config = dict(
    n_layer=12,
    vocab_size=32000,
    norm_place='pre',
    norm_eps=1e-05,
    init='normal',
    init_std_qkv=0.0258,
    lr_mult_down=1.5,
    lr_head=0.00709,
    grad_clip=1.0,
    decay_shape='pow',
    batch_tokens=65536,
    seq_len=1024,
    doc_mask=False,
)
MLP neurons of a small language model. Each row is named by its layer, matrix (down: output weights) and neuron, and shows model dimensions 160-287. Each number is 500 + 50 x the weight over its row's rms, rounded and kept within 0 to 999. Numbers have three digits each.
After each neuron's rows, "fires before" lists the tokens most often just after its 100 highest values on Wikipedia text that the model never trained on. A number after a token or word is its count.

L6.down567:534550520520494576397557480620572540336513518468444458537512494526492462491516515492435500488466467488431503490495506527519464591527423476536577541435475547535399550479525483529483544468484489474528491428500463388425467419491453475497460558503515539474521539522512544476529445484489500479516429449536557526515524426540509455557629588441516519493472516504519550460479509469452517509483
fires before: " |" 93

L4.down58:523471524459556491492474527519503520440544494531558424483610540567546445455454451464404483517549470509445457470491427509489474493528587456511459511548554546548397474437453586553464512510486393509458367534487501497466494579545476567476537437501489365466488503446438485541472547463504518521473527583571486533510503580524546580542488546398425589539499597458479454592508545448512519588470
fires before: " |" 36, ":" 6, " GA" 6, " GF" 5, " " 4

L5.down876:465615528438514448502425553520466592517548493448495500504569602459511507448549509467558552510514483516558418452481441483463486520537551542607491428598608507529499502492513520551500597502534501483411392441410498521577567474471466561449416512459520414434407391422441485471523491500461455549536512475526582536483482548458404488491555565427503454506514408569488551564480485466523485491458
fires before: " |" 38, " " 7, " Candidate" 5, "|" 4

L4.down530:576440497586484495476532420533478454556510571491456620475501453528494568534545576501590509477546539464506441526501448508509461530391453451461528425489580416492431519529512510596501411452567513425507534471580516486500540471551457432565483552544558495490414529573548505395401516439422539548508457498534466408454439392559475566487492466529528464472494488491558518501503463429458533514476
fires before: "\n" 28, "-" 14, "=" 5, "46" 4, ":" 4

L9.down749:537476530572518444532527490508458516545498524438516453508574560442428453484432500437553485498589423488521468548523519523559481489539498495559599531517529470587480451498495508403475526486595405454539445591563502516596553535507357445580497527539489478478558497468463467486587516481554405409553484554533585543431546473547463408403409583553487515473539428414523465494454525489506473468464
fires before: "s" 51

L2.down691:581493537605492529525480501503549556473496526468451458325445455486489489459468533435523487610541473463559526490504445422550548502527576456517456483499470368490441564468569497535509465511434509525639450427494534530489498404508570475502478555419511462441464498550470595461493450583602353601463469503460472554491504577460586522507481502432526529476486503557548486455478458515457416580444
fires before: " |" 66, "|" 5, "." 5, "s" 4

L6.down825:490527478525501569503545499456472534484553593546485493452439533563484430428419571435518465402449562617478456501597564414593543552547471381504522517540551377530529513485581551413531526524523566503486449467473557571514452507585447432525464571553501493447413591504594509404474438535443423508499500440464430516510506464577505455526513471479499444572561537539516598498423451450502418450471
fires before: " |" 57

L2.down546:443562519492509432527595414466491503472561507452610527426498580517507542567508437488461504463561434549451469493599452580525548509495537443521457501517517588465515467514532460478572483559555406450496532489475576538509570497509465569477514566485547510502517551557503460522453457594564462480488454473405527438526658570483482472487527534474535636468546552543532488502462519580445501541486
fires before: "|" 48, "|---|" 13, "|---|---|---|" 8, "\n" 8, "-" 6

L5.down1075:466451522560597505384531395441508514439553522545571419477547535490550545491507476548500382473531588562490493515621576470460444501471514557468516619473571474521497500536496615517486449457543463453600420462481418525452597538565436481494547470373526483466434525542505449570505482509566508543506458458464480570375468431481531533507479438485538497392460452535473508517465537465527572504460
fires before: "ed" 24, " %" 13, "ing" 9, "d" 4, " age" 4

L4.down357:447508522545470484519431489481449468449524469480537595520542450454441498487426483567464538543493551439639450455513430497570467468546544468568513444486535431549440548650392469539605492524518492559510394494495508498435456548523595539522546466581424461487545549480545465429410454420474608500564522520488521507614596510547585440449543455537496448438433430471518477546544540571431493470495
fires before: " |" 44, "s" 12, "rin" 7

L2.down903:492555495499380399444527517396622581497447535474546473426469555463520511553544481456444555503515481436439470568497536567448524483431451448510435477529553537458542488510396456515500518488563519530495524484559441451559535489582403500420453466496395576543514481550419443514567552483460499399569466523566533510526541472497483601406466499454441589482464535461429387594489599459491460495549
fires before: " |" 49, "\n" 6, " " 5, " 12" 4

L9.down977:499463478495597438556505490403577493539494484585402550494537552573380443516540448545549446513564468568554508368545451505437530558529490512554440489551387417472544512456502475452575461509532561456492463477452465518501462435437517538357499476401388515427489607546490519527497485522471539510513511474406536528520494474478518521507515485500431488499530405627486475487535476524512466563538
fires before: "\n" 23, "-" 13, "---|---|---|---|" 8, "born" 7, "|" 6

L2.down639:548475517525520538517488614514528491499539550557403557426421509524495528416437488512563459519486468596517425600480586521385461527461506443522552462594467507439511486479576607526491427533490529571427463489437540565375490561537406424530527564544486437567461493445486494499493451456454510554546511418495478498415462449454571490491462549436513437527485535542495479582543546506412415579505
fires before: "\n" 50, "---|---|---|---|" 25, "==" 6, " |" 4, " m" 4

L4.down542:516504527507494527462464378454470467459503481493508495475496505498502540512495476511544535527570485441445491556466402517552495532505547548484432516615536525517501502437603403432530525490437514570572532511502439606497527525493520528433486466537622512526468545452448409564553559579550429517408465483549533461575552492448548601611457497457549453497476486488496637437535474441621510484453
fires before: "\n" 99

L6.down917:447533492453483550517493517501459533558481485560498467473539436472483508580498413473537521411413406547406507457449441537529498591498534446551446573530544433479459488505474465488450528564470503603443545484529489451582550461482539499468497481426480514481511457443475435509637482479570345487586542534487458455509409401519465512505509489510574551505418540471576423504491385563465566555615
fires before: "-" 65, "\n" 24, " as" 4

L6.down432:557506525461501503494567632471570550568463508513385573472472438530533454452490471547588513541513438449489466489510550547433494554466416531577473448545462422475606597536515555429472409472396511556563481530470466414567542575421443555510547423477527542571511512465515557505526469465562457601541497516446478521501442467488538495495437515524462471496452421405484435497521467490623523478495
fires before: "\n" 33, " to" 14, "." 8, " \"" 7, "-" 7

L5.down892:571420423415475480493504437527485477484473523519545512597593453447505447606436487415626518499465462460502460491505559449505482466558517423559478531540496510522456554564491545473444485519560463401452524425467538548540515370538548437534511466426529504530446530574468524476487462516504470532575484429594545489419467538477542521406540505526449443546543479413468558512461545504595532461438
fires before: " " 35, " Candidate" 6, " |" 5, "|" 5, "1950" 5, "-" 4

L9.down1257:481511533441424522526599412589571495474536557488423446522407438520622500517448510585452518494495560509561542559551508459497557536573527499452519498511404554464458535529499495449449479410448512461469502507504478540469495425370482469443486582525503483546499519456521447517520477572459392464525472425581578528475423422535507463546576494538508536450484534429543476482533443494427550484462
fires before: " |" 99

L2.down196:427559546425465492551534445546575491517584458463553534456533543514531491536463464430535479529520555480508435518484545493494513643476549475629392448504457574564502540524531465584441514528510438512465474509537626461531527488520468513536471508403571515512485490523497454511610465551515369494515539456503493398486526577533462465497525526534425547453509527533519439504534428598579435609538
fires before: "\n" 23, " |" 17, "|" 16, " 18" 8, "-" 5, "|---|" 4

L2.down767:426465575451476484444460545534326518471529458514508485578464592524595666487522548454559512561576495507501479499455557498444497531518500555440525603604486443500388424459424461436460442504528514462382505550531456539509529610485520520466553462531548482502490493535517434477468509481489452522446500530535452529480538507559407361532539530463481513438436511470537477613477538513461479414450
fires before: " |" 70, "." 7, ":" 5, " (" 4

L5.down1055:488465514541458504504517447563497527436490409439487508474385555457497369472457469540416533547473520518473551460587490506434490378536473449530531447538520510551396504518499461540515540452446462465597525398545553484443522510597523518504536525607515537535598474508542513551431517505606455519561525448478479441458482515448492501603443582410503514577553560516529586537390581346429457407546
fires before: " |" 73, ":" 6, "s" 5, ";" 4

L4.down959:544580415536465492428602412492452559506580477544564542474535514442430575444495516524563538569598547473580557515512521465429466530417545488481562453466594528554485473414569500439516529343535531448561528454513426533480527481470470482493506505503564557426496606508472495547490438431450444531508461432462539497512469506472480578588524517485483496548520544546534536517492558482561497450534
fires before: ":" 45, "ed" 13, " by" 12

L2.down1140:505471478477501515539531420530488529423595472458544423490521559515501541487468500498477465465569547611454512431521475525531538493505474418536477449444571532509494551491598429537470576584394479393443572528401541498520478539457439492453452543448497434524480498487460496527506499490612488454504432494524503447477581516511498560572443522505443490508531599450550559423460525546586428439519
fires before: "|" 39, " |" 11, "|---|---|" 10, "|---|" 10, "|---|---|---|" 7

L2.down579:496479431550515468571598487456494481439563577464525589556505493474498434482571503511473461439517366458573433510570481521593454472486563460540547538453616554497476446438527557455623520564510501505576483517481498488452528515551522465471477416463474461479514542556394492495453556396447522530494575566514539514531532489501416515437479519541545524473529438593457489612444443469504558467452
fires before: "s" 85

L2.down888:507461525502542511560524536451443499540536464427541544504465507600506502505463551422532435443549563517504561507477508466463507606649504466515525505527478518546617480527542506487497460500556494574524419519441565530458591499536481477490552531481470529543523606518561624443399517553475498418554579510476482366502539478493507484393581524512396579495426480588468524497467575488552457485495
fires before: " |" 59, "\n" 7, " Record" 5, " Attendance" 4

L4.down435:571496515526505593466479409413481467526528574501477484583490611548471443501514486521490507458590490520496374514489474475487488527441480490459503434476545579553411574501610462479480530552555519439540469504500469474518553557480484425566452540494566485567571527397430521584540504529571393498447518532503569491568577464491465516549565402477560440388443560559543487472478456538527465461489
fires before: "\n" 94

L6.down603:484528447523525505518610439466492458526598547545517488510484497450528511446549479580519504498544464630429564554494395504400539439469490508455445483429427531503508473543461549468360520414562483561574540474510435440490514487562520502336520438516529500587498537452461557517566506492523490533552455437514488475598549510472609530494514492527502404470445453612462512440597525492500538412550
fires before: "\n" 42, "," 13, " %" 6, "|" 4, "|---|" 4

L4.down1147:517371515432482496502444441465434598510464521514461580527531541441431526537387511500491478434414490466521440554489540446550536494536503525488470573473537576509461514551531514498497527512570470605534533547416578486500422500578485468547510457520572555458482446546474515576366487370416493472485449445473538470523429545586576413496477505541477544573460463503550516481480485557465485451516
fires before: " |" 43, "\n" 18, "|" 10, "|---|---|" 8

L4.down163:568498456369474390498529555442566485514423567507606522545516472504506544528506524493469476533446513500523467438414477478537498478529627589532601487472440534526576479438520415488513486500486476520448495492573486454618581399454450422467374478487443494436445522461442441522461488435478486594626481423523537464506500482481450501521468517572478532545439511474458546572565515493455452522588
fires before: "-" 33, " R" 7, "==" 6, "\n" 6, "|" 6, " " 5

L5.down965:489550459493534465438500369485473542520495481476505497490474539602534493540536399541502520435586505505492478513479463578499533532505551330444490465503483574525457572534584518428494470491410532589561542496603533414520549586575474466435501503452492422573587533499444476494495535481520408510488460513450483446511559527506570493558507509524553452488527530548561480481506419538558462502466
fires before: "\n" 98

L2.down630:473436419466523520498486473438524540571505600551527503466539535481461460497496550521495527439502438540485514492547502495604559480495565554524510401499561537536481525477506460450567462520528439473513531572484424567515549540503481519521461546572570630548519326479457446511503447553513478444538446458543441478540511557478414564552463473550439508389398521505509570435464503542611395492545
fires before: "\n" 69, "|" 21

L4.down1146:641526449556513550510530587455490481452555516483493531540479552523462569447567489480447647418578530499527484526535434480516441566436474489504476484522475470555472533486397471460475514506565532456503485441457504415537537570404525491644524460482497574446493545436509521576422565418492387434464523519526481516507474401499493423516473450512499431436538510487485481507506519513537571469549
fires before: "\n" 83

L4.down1124:600453530490497467458464415618494438460486509519537560526592483529485464434546432598456491461525416496474586408457420521536474498395479451520566508576490444615426419466530447505548580459481500514510577445480541526569481426484493395439553533593489512495546572577471508498476454499559453410539422485424523458465397501524542563528421444568500535502468525578527488486517581504545459517561
fires before: ":" 43, " as" 15, "\n" 5

L6.down1096:498508517539415469483493477492548458482548447524543568523476476546456473494451531583488483447512438433505546573515575500452548539608498602420527491557489498513471485519561435483482546565450491491436514503401489557533539532488481506485521590524536496519509635517358491605410395505490498551514489432479587393495572578490397489452543476488479548547502493503503386468495533486534505365375
fires before: " |" 35, "ed" 11, ":" 9, ";" 7, " by" 6

L6.down490:450468457500516488529454467436493539545495414551574502508494418459532496549570522470529533461534471466492524550588495473503492401431549524529444449464591438461529374564528576420415569546606457473547485573440510410507522487586473474367494574553581501462468434516480394551545488585478531549450608429460482449498480553441511523458527480480370519546540562400494459508507461620534386408501
fires before: "|" 45, "\n" 23

L6.down105:425557542606598418456483548417565593448501465500465491483535522436586509503546514512496426454491402463458548440450509492464454538492531549501491430504564376460514556474430580491487543485579420523440414478525530464451482496525582514438414438604488565496479503538385478550565487471500476530484522433437650436527462532494551548423567507514476511488476587445577542378497503528529529515524
fires before: "\n" 33, "|" 17, "-" 12, "The" 10, "In" 4

L5.down57:567520454484513583422526456470487518495462554508554493488459487504421544478479471501499475475548474456496510535425430521553490606491534366537542454497470588570559478416623458469457508551490562503470498630507532592466476542508482526475429549550518406489595469429506476477488493529518416497475578428503451557470576572507570519549513506495496503469585580511504532391495467478507539513530
fires before: "\n" 95, "-" 4

L4.down1251:466437486519407520556488458569467437481473537435542575475542377518525464517518493476466555488529524564502479517445513421617548507425536503571607418506530582519494488469442495524645468507520520507482476505497498491542453577525550505504438590515459497450556423515482460478576546556512568511426530418481470496589513555527440495543514516489386481480562416531573476497503544498531517509464
fires before: "s" 61